config.yaml
num_hidden_layers: 12
head_dim: 64
rope_theta: 10000.0
init_std_up: 0.0301
MLP neurons of a small language model. Each row is named by its layer, matrix (down: output weights) and neuron, and shows model dimensions 0-95. Each number is 500 + 25 x the weight over its row's rms, rounded and kept within 0 to 999. Numbers have three digits each. A neuron's up and down rows have the sign that makes its largest values positive.
Before each neuron's rows, "fires before" lists the tokens most often just after its 100 highest values on Wikipedia text that the model never trained on.

fires before: " |", "\\", "  ", "q"
L9.down456:505519516445492525502521519455520512549539497483491485517471475498510486517513509485517489505521534521520486516516478510499525490502489536459512507478521479516479524495477507527500496484471482520511500490489464555484501537515476464503468509487498444490517507487476556515532474518537522542

fires before: " |", ")", ",", "–", "5"
L5.down479:507531485470509518542518509469509532477484459493493501474560526496508491504550473534543519519501496496474531460502494485491520483472535502485465509534471439490528508489531493510475516503466529462500499505498472512494494512469542504490500487464473511502496498562514454497490522476532462502

fires before: "=", "\n", "\n\n"
L6.down225:487522454518507474516510515508516490439516472519529452510477489539510477492489508497525472491535480507519473542494542488499500523484518471512481510518503502517473545504509508475453511494490502508481499510490503518539505482539487486523535530501485502494485507549483528537525479566504536488

fires before: "\n", " %", " ±", " High", " Location"
L5.down506:502473506493490526495489484507508496513488498512528565458521486517506541505523480480487466522481444454506436501480497467497477514498513487528487547514481499460492493466531509529522529460534480504548476509491522510487531510494484469478547498511533517475494548509522485478487501492506500555

fires before: ",", " by", " and", ".", " in"
L4.down250:481462526481522510466491540512462549484498509496493440531501494525495504531508496521495515497491505503496531470493474496561513508494499475485516450490492480488541540486456514495501505520506516528464488488536515509493504470474527553458525514506526476478458497457496508509466492475545481507

fires before: "|", " |", " in", " by", " to"
L5.down304:493502515524492545511501512524497519501489462490489504525462479486486491504466471487444516464539479490511478490484543488495523478503503511507507488462511510470524538474428495534511508493502513495493509514542493575515537474519467497478485526515487522493512496525458454529516546475486506529

fires before: ":", " |", "26"
L2.down41:472529495521507484504523511511468490506453465499534500477510531468532510533456473489488505489528526539471477549520503512488481477511491494503517484525495494524488517524487494498475514552484472466551419465486502480518481511501519480500520521541484477520507520476489489485514501502483468504

fires before: " |", "–", ")"
L9.down221:442504517514549488488548539508521556510542512520476520486495511524474507487466446485497538520488507559526476519520506505545473484500465517470492527524471537485464550472531495477498504517531529497477544480488492529517500492516494498539465499525519502483483463493491498445494503537484516520

fires before: " |", ";", ")"
L6.down2:552498514580552475462542485459469501469465464461567508489494509491534493489466491483476492494509505461453521518519524518528480459492485493530500519485477502483526495509486451493515515501554501497519502477490519522465511525484498514489500526435434514493489556497533498478503473500478486493

fires before: "|"
L4.down312:474503442517494545513534534498489490499505490538472532514514519475497446516538466497504519488492501567530490518534547524511522479488497457526509463488520494532528516525461499517497514531524515502446508472488520524545499494506502494506503500456534509503483446484502497527507506540484485506

fires before: ":", " of", " in", " (", "\n"
L6.down73:503497492493445489496465501499521464509499481554514480509463521506456504480466474483520501535515493492527451478513485480521454492490492512490516485494490530505457465513488584463540473477474492477487491511523507497518474517528498464483514505519501513507517501482452539534446507492540533553

fires before: "=", "\n\n", "\n"
L4.down146:513532520487519480530484519482501493490482470508513503484501457525491553521480544476494456443492524482539469472464555509511478466490507539482520507502453547501453515520477517499495485513515514447470519527498471488491502531494531502506505468500511538504485505512499485568485458527492504497

fires before: ";", " |", ".", "|", ","
L5.down379:574507490541508484510494514450498484482522518553487524495510470547488516470428467532474482528479497535508530494518507509536496527476478471518461473503513513486481517525482514491494501495547517501480500452474524533471513480522534517476512475475482525486483459518535497470488491499513504501

fires before: " |", "0", "1", "2", "  "
L5.down149:458514486528501496451476512469522527489540517515492512489510493474559473528493478478517507476543543483524489449531470507472506528487461485456513454495501486471492462514485513478488490538538509503511532513494534525515478453526526531526520471517521436501501504488515517520522499523490491535

fires before: "-"
L5.down109:517496482513494479491487527482500498494475468470543485514523501466517510489489517539470485504483504489475508488501487506527530520507538534506535477495480419489501478497502511468513514526527514485495499507487494520490498518482511473455516489464532537483547483475560532518488520500504518509

fires before: "0", "{", "1", "2", "i", " |"
L5.down249:497472491468524510522482520491486457490557499560476509492488437498549523531480470506449475459518514517463538509531478464503498443533502525504514488468499531453488478470499486475522524483505476496487461508488482491515460509501510497485502493554500505498539461481527476522496520504471483535

fires before: "-", " /"
L4.down271:544483487505495527525486542525504482495489497455518497503533511495476531508504474455506538475535468505469500508539508522528552495493499505500546505502555456508457446520521542537528480526499482471541525561474533491543518508459504490487496528532470476508521475505483524488528464479492506515

fires before: "–", " |", ";"
L2.down404:493503445500500525518502488502501493486494508451493527467509521491467518456462502541503530508546500528500500531486517525519510484494475505482510473530531472528480534469479501444488493468504507523499523512459477522530484465542503508501481485511521525537521507457500484511539499488452519491

fires before: "\n", ")", "\n\n", " |", " The"
L9.down191:481520479456522513442519522529507530524469532510502466484514476494478475498510490501505512507513534452478560537529458533531483487516444490469490509516530471428521484518518508519509506535483506500510491482527517512485499504530492511476499481494498507522496499509531473487506504493534494492

fires before: "\n\n", "="
L6.down287:508544481539485515482536475482460513493483452526504482502512470517493475499507504483556504488504517515489483457446538483486476541459529456488495458511469498539449505474502540529465490492471525467490503495513473496546513491516517478528468510462448522493507491523468472514496495492530531513

fires before: " |", "\"", ")", " –", ";", " It"
L9.down281:499483525474491452514505494480514501522491503548551490486528513496480473526523485479521469495515511510506461496528463469486548490498492477494494496508464512525520517527520479512493478476471492457456539521475514489502517494541529475499513510512532508489496492531453483476513519539542494565

fires before: "=", "\n\n", "\n", " |", ":", "ali"
L9.down74:500505493502504509508537473531502501539518541514480513479493561522515534489500465497439497471533523493491496489509503495488548500509518507494532475514493500521510482513472477532479455526484504491526503434483493501479497465464585478520491491511517499549473514496476493534516492488505514515

fires before: "|", ":", " |"
L6.down169:503514465497490480496546490507506491533492496502530510501454526540448525501521521470498485478509525497467521459500478463551477476485530462521484506525507518514492541487519471507543465520516437485524492519537510500489551514499463533496479551524524522505508507502493514521508462503472469488

fires before: "1", "0", "2", "4", "3"
L5.down399:539467496526508477472480511505469525487469569489486465495521461513547492507513505509522482496546508514497500477483504507499461493483498482519444493488492500488498436553505467501516563504489526495523487487516501495489517526510503522478515475478471531534542506511503539507491520479464471492

fires before: "–", "\n\n", " of", " (", ")", "="
L9.down73:525471508502493523492493534500500508501532521503504496478498482501505513484489495464516464536532502446465530525482502486566451454475467500494481509472512516510458518562499505506492522471502483534527490504508521511543524511512470478464490507521497544512485477522503529493474544522505483487

fires before: "–", ".", " |", ",", " /"
L4.down65:530497500462529566492509475541533516520472493506500487512472512534518525499448462471498487477507499496539501466519502492492469460490489463530566472533458498460499472512506522538521514511476481460506486517533463499498517507504496497486489536508495520506547470463593477503495489514545477499

fires before: " |", " (", "{", "\n "
L6.down220:493457487490511474506497451472474563530507495508475509480549519511537491503524475534515490502504510473488487487536498512448532467511471544531536534511532462516452530481508469469500501492503482509502492479513460487465476480496509509436491454466460489503500509497512498459527481500513522504

fires before: " |", " \"", " ("
L9.down206:536504529497518497459556530467513527462559522481470477519499496511491503511492487509500478491471433505508456502458535485503499459474511482495509480489514547486516519511489477492481525501476519489500509517504482542537526527488520489542551503499462486482551473543498527509512529555491496512

fires before: " |", ";", "/"
L9.down151:443479484512475551464569494510501492507532519481486534498464548483516526499470466529501479464516532498494475506465513476504504519478486471492513482488555483477456475519495507514478513520457495550472479519496519495449460489528431485489478502549507497503507516482467536513553533504518500521

fires before: " |", ")", ",", ".", " to", " –"
L6.down176:533488488475512479478503509497459504475464488512509491504556494480479533489509453491473511478537483475484515533510536479527574499448551582526505517480521493510468507514492488484536511509486518478524483515451475514507474466510530516493496537489536492449489450510498501475452527491536531472

fires before: ",", ".", " with", " and", "–"
L2.down248:446469512483498528530532496512516514561524492458539473498513481478472521495540513502471453531479510439490504473481472506536489474514513549472485498508476524529481530495502509482394510474523518528472483535502520503477456495494511536460514476483505504481507478491498495434514484546502509480

fires before: " |", " of", "%", ";", " from"
L2.down326:534467499510456464529491476503487509541513504473458491443467451522520500465515511477504492450506488530549518484543535487527499528494506503442497472507489462490460475527458529512520537486473520521499519522509518457517493506478472515516467534503486459523526492479503482489501490503492467487

fires before: ":", " |", "–", ")", "′"
L6.down237:494487519550556502500534515475478461465489502497515530506483496498523507510488529491492553458486528430507515485527508511470487494494511460514497516485468511490524525530485519499514557529496521486482480506474505484522465518548504521469505483520536491450474476447515515546493462482462526460

fires before: ",", " |", ".", " –"
L4.down233:521528475465467532539510526499505472491493513524523495483511483486509502499506497492506548548510520513536499477484487499450458484463503510495522513483534493513495522519472561491491555507493540442451487477501525495508517507504473438536466481511525477513484513504483525507483510513478498531

fires before: "–", " |", ".", ":", "st"
L6.down294:495487483464529487492496478464496446486492503523446496510518491470507505526503503489553498517498534479502489515505488463510549482479483568547533526509544489490525515514476492444505504517461455511530501521530507536437474516524511511501481514487526467518473470519509493510485519479471481515

fires before: " |", ";", " century"
L5.down384:513524488529525502504524494566497471525541527514501522523498469482512513500511516519549467486491509495526502529489510465543490486482481496526450515548544519473478496498459521474498506464509486468510512492464524506525466524495536477499476481501458470458498520491512478510534509557504545487

fires before: ":", ")", ".", "/", "ter"
L5.down334:460468494520558511486504500511468486465473517499522505507515548525506491490499504543467462481478498453464529524483474514443518504505454492488521513521496515500520500523476493471491492517463508502496524524484448496515483487531479508495500519480527467513507477486521471458485503487524512496

fires before: "{", "|", ",", " amount", " %", " -"
L2.down138:521496505490510524466507511521492532523496516498519518495504559518474525528497504524467448488513513524487474461492464535503504476530508479483519514492505487509511520501516531493494531477456512496478548489464472497510517508477484469524528479503526509494517469476496521447517516522499539493

fires before: "|", " |", ")", "\n"
L6.down453:496486520518496532485458485494482506543560504500506536474445524517518487506478551500444559475527456458546484524478488487497485489534520486529456485515506453484479475536517499505504557505495516483476492498493482474496510528491521482472448495515506493479492460456462543509488485488501522564

fires before: ":", " |", "s", " by", "(", "\n"
L5.down470:466498505460528514487513535524477501479492472508451533471533505454486529513524516449499487490514496495465503501506489533543439521503490491488480550514467481508481519495520493494521520499545481519506426531478512494495490495530483492461498546490488541522501518498459525507479475492510476507

fires before: "|", " -", "-"
L6.down244:515494453468446500513553462479506498501490512537500456474491544509463514468460472455488515513501490484481512541513493498494478460498494481518533491500493518499488477544467460506509513533474433455512476476481523527437520514549490468461495517476488502516499503498508508518488455545523477494

fires before: "-", "N", "E"
L4.down93:481495490550535528507499523459535486496493483469485515509523425574467506503499566476498498518468539486506504504505478510485499478479523539481504500511470477510483496493497477470546506529504558463508518522538472507456511496469482520526493504543487525470526482520508493500490483486453560478

fires before: "|", " –"
L5.down388:530492533514480518513520484533470522496493525505497534528554452548505456531501458495504533502521481497518456462552510501508513505466466515472465485501501501495496552522453498489470527509504525553466495503449478489493516538543505528501496487485501459487485469494517450500478521478481510471

fires before: " |", ";", " season", "\n", ":", "."
L6.down47:490578475466518538473515460529503481507515525488481479514462514495473498494515509503545528511518467540525498499524497485517470529477502465500512463506536478467488508521493510547498493512564519534496481471502523530472496502490500490504487457479527481520510501513486522516524512498486533509

fires before: "\n", "  ", " Ret", " 4"
L4.down392:537469495478449544477532496465465496515528497495461496507510538498522555492459474481464498503479493534485522504492481489508465542514474479507489503459501514494516483528496487510550522490473515463499531510508509478472493482462511453435505519506505503504491476547526464475474508495531490530

fires before: ".", "}", ":", ")", " in"
L6.down157:496523474492486503479505492458533493502509528472435524472458519520530506512508482493499485508494461494496473500504585492518480496508468500482495528477497517468482446455533445505474485480505499529519521524506553484516475534533474489470482519480503535466498475506492497547500504471496510484

fires before: " |", " (", ";", "^", ")", " –"
L5.down300:518526468465491497479493533518530521497510455539486508521506482485502544486496512510498547463497455483474514488527533470524515531503492468518494494466513494500467515506519512497493521539484467463498470475505539549501514485487502485451460513499500460533490462509486539539513515575465511471

fires before: ".", " States", "ti", "umb"
L6.down253:515506493473484497497484496509533444517515522552490528536493489488486482518519533486488473479521446507505520501505485459550514505497488494507515481510489496540517494462471497474523517502484510498485500505498549487496460523515515504472542504536455504486494467478491485543501532473440528479

fires before: "=", "\n", "°", "\n\n", "-", ","
L5.down296:540540490521511508520484489502561504440474501554468512551538485531490498458552521475469506479494498489506521495488529499522452503549484538490511516508514513525471537526492485453489475486516478509520545517509469484464523492476531517567493505489496491471475442534465506507510480481504487447

fires before: " |", " of", " from"
L5.down105:499492484515513524528474504516561482512515495525466559511494467530503531498451510520500511514510504486499529512476494470548510545532468494524509491546501530474540530531479484488543480505498517500526509503507518533551502512521514517456488483470497487474479498514516471538514497519497543498

fires before: " |", ")", "te", "{"
L6.down417:481467521500493477508462542443455513503510482498516540491492497499517508528517500499521456507482489482504538495480536522512518464486478525527477481494479544544499526472516499521490498502529496473500506523518479495462446477500509525497513467480513481505506528490509523506467481499489473512

fires before: " |", ":", "–", ";"
L9.down97:478547561482475472474492513537478500499528459541501530520479514453499519486456514541493502457486473482546479517519493516526508513481487505551474484515456495525508495474522542476505503515532516498465494547476511524494466502511533527480488458519484517482434481514515507479490505516488505550

fires before: "|", " |", "s", "ound", "."
L5.down472:534483496542520515476473507502489499499547481534494532492515522504548507509484477540495478474517494508453504427498503490519500481488505510494494448484419492486477521516509527486494510490498537534526532529513484516474518495503499489479465467479500525447494488471529532490479534538465522521

fires before: ":", "uted", " time", " by"
L6.down376:499544507565492547514536468518504534517446537489501519496523485542520476508514482502510514525474456540529490509512462486515496478474478514516449502511487478485473469530549517479515453537475439534533515507507486518483474507489508535504490497471472509486485509507481519506554495515517507528

fires before: "s", "ve"
L9.down502:450531515508548519526495490497497482485506514517462523454515520511483492503491511539509475564531502463504501463518490520493448500511500493516517495494492520540504494486469537492489496520532475482455528510512459511472459542505473497483489492477472475500492542476472514501555505505494564521

fires before: "-", "|", "for"
L6.down308:522511495496504509492559520485519504463516474484553527512524507456498493518487495488489502511528475467478461457530502506497502541535505545486517534513507485527480477464506478518526479511502505444479480489481530512496494512468502504470468473495415530481504480477559502464441510500488492458

fires before: "%", " |", "year"
L9.down229:468498494498459483494521535494491504466495484518476529553491473502514514508519506472444508474473520538535533475556503485464474506505438520510469524537475452485506496549435502509501507507470503542496491501479512497514484468521482489492483489520492502495515497493478478465499493510518468542

fires before: ":", "{", " a", " to", " (", "="
L5.down122:500547471528533486559519495495527501512523498524528475532520540499482521421505528468494518512520483487474509486521471479551472492506488463500500509482528532465461524461515470506514461479523482487478470520508547488507523553478470502489521471499503513467458494505545510509470472481517495493

fires before: "=", " |", "E", "."
L6.down412:520501501529485483515480468471460443555496451488447512504509517502520508513537555529524525519533496461507514485526482513512515531516484527505497516448514505481505494519484489494525474479489467462490471483505499441499508464534510506540552510530524490506484440501503514498457496539544518518

fires before: "9", "5", "1", "6", "0", "8"
L5.down426:533519512498537499502481484504482518482474483494516456500489485510503521542537482499514478458528470478494498489517510464484454483534499539536534533514502494515540476491469511479520508526535534513484494493501537516484537524499496511495497531521469503534519500480498531522460528557497552507

fires before: "=", "\n\n", ":"
L2.down210:484488505494490512517492529522531479495470478514530496529485495488466521514491516501456459489463507511504509488486480539487453525455490534522518483515451488527522521473462579484510560520500503503485510482465505531510472551504513475515501480478548515522469523516463490555495534500489531459

fires before: " |", ".", "\n"
L5.down127:520506526520499471497509504485519497506506529513495488540515536476491481481487493534498491562498471486511481530524501512543505518527511484560511523473528460481492469539463509460483515493479503522529506527453472458479484552494494498493523426497492529496524520509466530506490454484483498517

fires before: "\n", " A", " %", " ±", "  ", " Votes"
L4.down106:494484511466493537470469494527479481549506484456463527512528481521512526485514501479490514521510503459491556491528543468461493509495522516503523526513489491497507541450509489483501517462459473498483486473537504535468523508539469478455472468495515513523459495497468482502502473485549479514

fires before: " |", ";", "."
L2.down143:517550509490487513515474506518526523467496517510499513475496474525496536526531490532540476493503529517499529467483491501470476489511425452496494503507531532501491479483525495461474543506489493500519479478495567460506490510501492479555489502529524519486467514492521507505523490506505510489

fires before: "%", " |", " 3", " 4", "dale"
L9.down219:466518518528518462494527507557486481529515490479514515479533458497493497488468496485510536466463502494468512505500479454526457502508518516498511480525491499492479492517465524520548459489489494475516502495541496499510490485456491485503494488507489494456509433520537476505466477496516469498

fires before: "-", "|", ":"
L5.down57:507478448481526466518512511509490457483500459476514485519527501519454523520491496472481534465547447503516539487513476487500474471495508503523476521494456529532466483474498431474489520513562491471474490503506526489476472483451480522492492496487510508506511485497495496528482482521480488496

fires before: ")", "–", " |", ",", "-", "."
L5.down175:519562494470511516510506527524496532542475504522487499489518511524483500521466491496503525529508477476490508494485489509485495468485519493498489480517534489482454551546495499510508526507498544440531513507484509494498566500503519522518517499507436449497465487500479501516508492548463515482

fires before: "=", "  ", ":", "-", " Rat"
L6.down206:499490459514461453456477535529517487476495518509532465476541479498458492444519501506477495482479519523519543512512489497520505488513473487485517477500496489537495518540470469505557502517518505531440466498470471488540494496513429513472545496503508483522519482503532468496473482465499487479

fires before: "-", "\n"
L9.down89:530465526509567483525490455509473441467529513563477522488505469509496508491475464469522523472467502486529475499475511497535494505496468515474519460479483468515476515472508527484477529525473497518462463495528511478512518476478500493481502529514500521485480505496488512499464513494485434475

fires before: "\n", "|", " High", "  ", " Location", " 0"
L2.down35:495498477501497462486544511528508510514461481541532505451513508516479491529510454559509504456501526467490474497473496502514515535510508538500491519529504530486531481486517518499496512472474528503495543534494510496509519521473473447472490541482488544497516444491503451468471513512510504489

fires before: "{", "0", "hat", "te", "al"
L5.down441:501538446452520486504500523499503512493482450561515534495509490493531471488495494500498518452526542514473459442539488508480509475518520460478523501461475501525505482569515484492510537503515514494513500506478468502512522518517497481484460505492522507503487522461492486529487535466500536511

fires before: " |", "\n\n", ")", " Roc", ".", "–"
L9.down378:461515482521481499509449533496503458529508458505539518526530518496474505478476478499475504547517558482514542502480448470492496477505484447532490463532517498471498519508476474488519466507549504490499518474508532552539510521489485491431453503444531494504486452479552458536483469520513459495

fires before: " |", " of", "ed"
L4.down154:505486500498464523509477537496494485500535503518526534515477460510470532475446530509467513457513491539516507471500502513533468521529463462546500520544501522497470476452471482466504516498514499502487548447505504510534507455537504472496497506479497522507504489523507492490528474496521494516

fires before: "|"
L2.down10:520515518481508513489528514538501502492489452474552498496494448476521520551514498539495432514531491511428512489506516454482533519507477547495488534502504532498488513488498541530503506484471507482489502480493517524536558511488491498527515530527527545467524530506528537508502459494494522464

fires before: "-", "\n", "sburg"
L6.down122:518478500491494497519460503530517440505490493481491509481498507483495518489498513474500526474507490505539530516485480500520476548525514514475511425472541513465510476489494517547532506535506516515542542473506421494515497477506479492472503511502535448494517536525497492494487473489523529512

fires before: " |", "–", ":", "-", "."
L2.down510:472488500479502502503474444551515530492488486491485497541460534516554522555522506517495497495480508528501532475482542505487501456493509483461453522495534461493484463488527504477486508492501468490504482513516494511471469481488489476516483483525480531485524508518485479505470474537516493509

fires before: " |", "%", ",", ".", "^"
L2.down461:508532512485499492475500477475531547480464482497492456491494468498570496521501468490530485523484528502516504495499544523512506494510492463509508520484510532456469504510468495473493476512519483529513447500475462502480522520455566463502545513510516498521503510456501473539461513491519451499

fires before: "{", "f", "k", "ner", " |", " W"
L6.down189:520498455561510454509487521477525504482498501513499508463531500501497487483481458522505478503500478516528484495556497544514530476451507517501530547507485535479508510502507459507507462535531498475490530504490527490458532487547504482482525472509482470492466544507500486505518473554477511493

fires before: ".", "^", "–", " (", ")", "-"
L5.down194:511503516499464457508506492520484533452481483530462466498477467492493481482478490482496462475476503504512468508517477521504500494506468459525534495488475542449489488495451539513462519536518507519492480519472501476533525497496488511475477469531448545540546486456488481469540470530546514507

fires before: ",", ".", " |", "–", ")"
L4.down168:473500481478514551534539503453481486524519560483491478463566466508491465477489485524518507470527484508473556517502484510503512535480482479512506520486477491558485517519508500481495518477502523459481536480486511498457482499500538504487461528507509531471466481527494490513521494483493516515

fires before: " a", " an", ":", " the", "ion"
L4.down296:563531493519492541512478490525551515457490497482495521488480496489502533511514514481490498507535500505498493500482457494503481532517504442470455517506451541446497493509491515495442479480523484527519492524519498496509452529553523476449492514481493496486504518533511547474487471522528495513

fires before: ".", "0", "1", " |", "2", " 94"
L4.down331:502484544533470540505473489464444531433500515505473559523513505458455514489489494450512489496468530521498500496514459481505471495503492483509475483502545496550498472498490464471503527519466512526539503499560513470495496469514474510479506537530502512517526480517486489472516500480477484517

fires before: " (", ",", "\n", "\n ", ":"
L6.down280:489524512455473490498461487498507453514511474502493553441488513487502460508496483473466541501504493558482508533473493537478452492530466468498500517513532483512514527520496522530526564512473513523545453481512511480530492482494510499484464481555507454502527500494488518522475496547480438509

fires before: "%", " |", ".", "so", " km"
L9.down160:516564462526519515517521471490521457498530455525527483495532515528508500485470548474472494470507527514503531496526525525524509486524489551543466468529486489504471519535490483547514473510491479489491517459514520486491493499491479489533550537453499509509501488464510465536480503495510501539

fires before: " |", ".", " by", ":", "26", "\n"
L5.down276:484466513524456530483511486530468548516482508489482498548519537528513530487496502477481499499484478492526545493539450521442495488518561500537477465484499490488501472531501542437467511511458446498510469473537476541483496492501497489482505482481493485491525525438510503468516495488505516512

fires before: "1", "9", "5", "6", "4", "2"
L9.down395:496532500476465548515530493468494515472483504511513518492451525502508472487541527502504491475533520483509493501503489466490516471447500501504490477529457496497525482484486491495531486511479523487541475548438485501516512522517468536538493498499506525474545512527501512515486490532510491508

fires before: " -", ".", "uck"
L9.down345:498468499441499502506523542551527506497501497547518504492492518492528524499494515466530503496494505492522521496501511523575497492498458509531535513491504484496513505508473495445476457509466512454537528494461479491541472511497489537501525513509511476511503460489466507556501489497501544515

fires before: ":", "."
L9.down339:487523543480502471491505498496529465489487488548494492518507509480498500503518495440535493506505483495545530486536551514469501517505532528477500468500509500516469496467469479477474497508496441468495524511524523453549512508523515519477500515486500531547488478537511528521469506490495508475

fires before: ".", ",", ")", " and", " |"
L9.down286:477519531488490520536536473515514483523519498503537500563528498485492519465504485511485467521527481497499488524467522519497517437488508512492489493525537527511509526466438542498508494513523536462488490501488532523540501476514491472517494507511533462461489510467520487540498474488535497454

fires before: " |", ":", "=", "ing", "z"
L4.down124:485528506454478482489483478515465507568513509532516484512451511528465507516515471490550504489516490516528501528498480452511487499521527496499540448511495539524500501479486513503532516469468495484487509531508494542483534545498534535499500529453514506543503541465529485485467504477466511492

fires before: " 0", " 1", "\n", " 3", " 2", "  "
L4.down501:551464524455549458483511479455489478486512522535513517499555490483495498527496499455532519488486509509489508497509527482538493495483489490499487489524525490521534506507469473533500496470433518457539497518487502512520469516457498515511523513482500504528499496511517491506484539520502530521

fires before: " |", ".", ":", "–", ",", "8"
L4.down127:492532489534503511489480457485533511495483486495481506480494516555421511510509529530501504472486523512476541501522498474515495487538552533511504499511525503487549525493504497483535490504513492497523472510488456537547476518522468511468458498519507497506535508504449485475499460491503447479

fires before: " |", "{", "+", "1", "3"
L9.down299:465498477444490500510548505475466522496553498491483477476483513524510476486509484514498530485509531500523508503496459518487510457521463496470503469473473485496514496539502499497513531486465460509516472490468524519450536507485506488473555443535463543493475484477504505470497495513509524537

fires before: "-", ":", "\n"
L5.down464:501532462523491481487549507546511522458503491508543520518503483490543538470508455473460482530485497508467513488557543443540462501447523513496499489489501479505528483485486475469529494523474498531573493550485480492518503544519515483503524492498463562475492464494508513485516497503531508495

fires before: "2", "(", "\\", "[", "w", "q"
L2.down430:509530493485479469540500511525491548527495495520515500485477491500490534498505488502507529470480527507481606494540475514499478495497482496497479494487457509522469553519495514493507484504452486526534500479460508485488481494489521477487532475498458460510517490472490448522549508499498515513

fires before: "|", " |", ".", "%"
L9.down297:477510511513526527501511457527482496535490501507502506483471464528534524492505432476526508447501536504505476491487507506504492521530493485493486507452502472480507506470516538483527526500489513474496548546509511510504569481445490487504500549521496499530446515547482551518547529452468491490

fires before: " |", "%", " sq", "9"
L4.down447:517507494523471487482507562481494486484519525478497477465491485488499479536507503517448505530525529474466515490524512507514509512556497483533511483472460467481475480499489510521534521474505462492510472470531465490504479483488468521539501528465496507505485494516487478522467506503520496477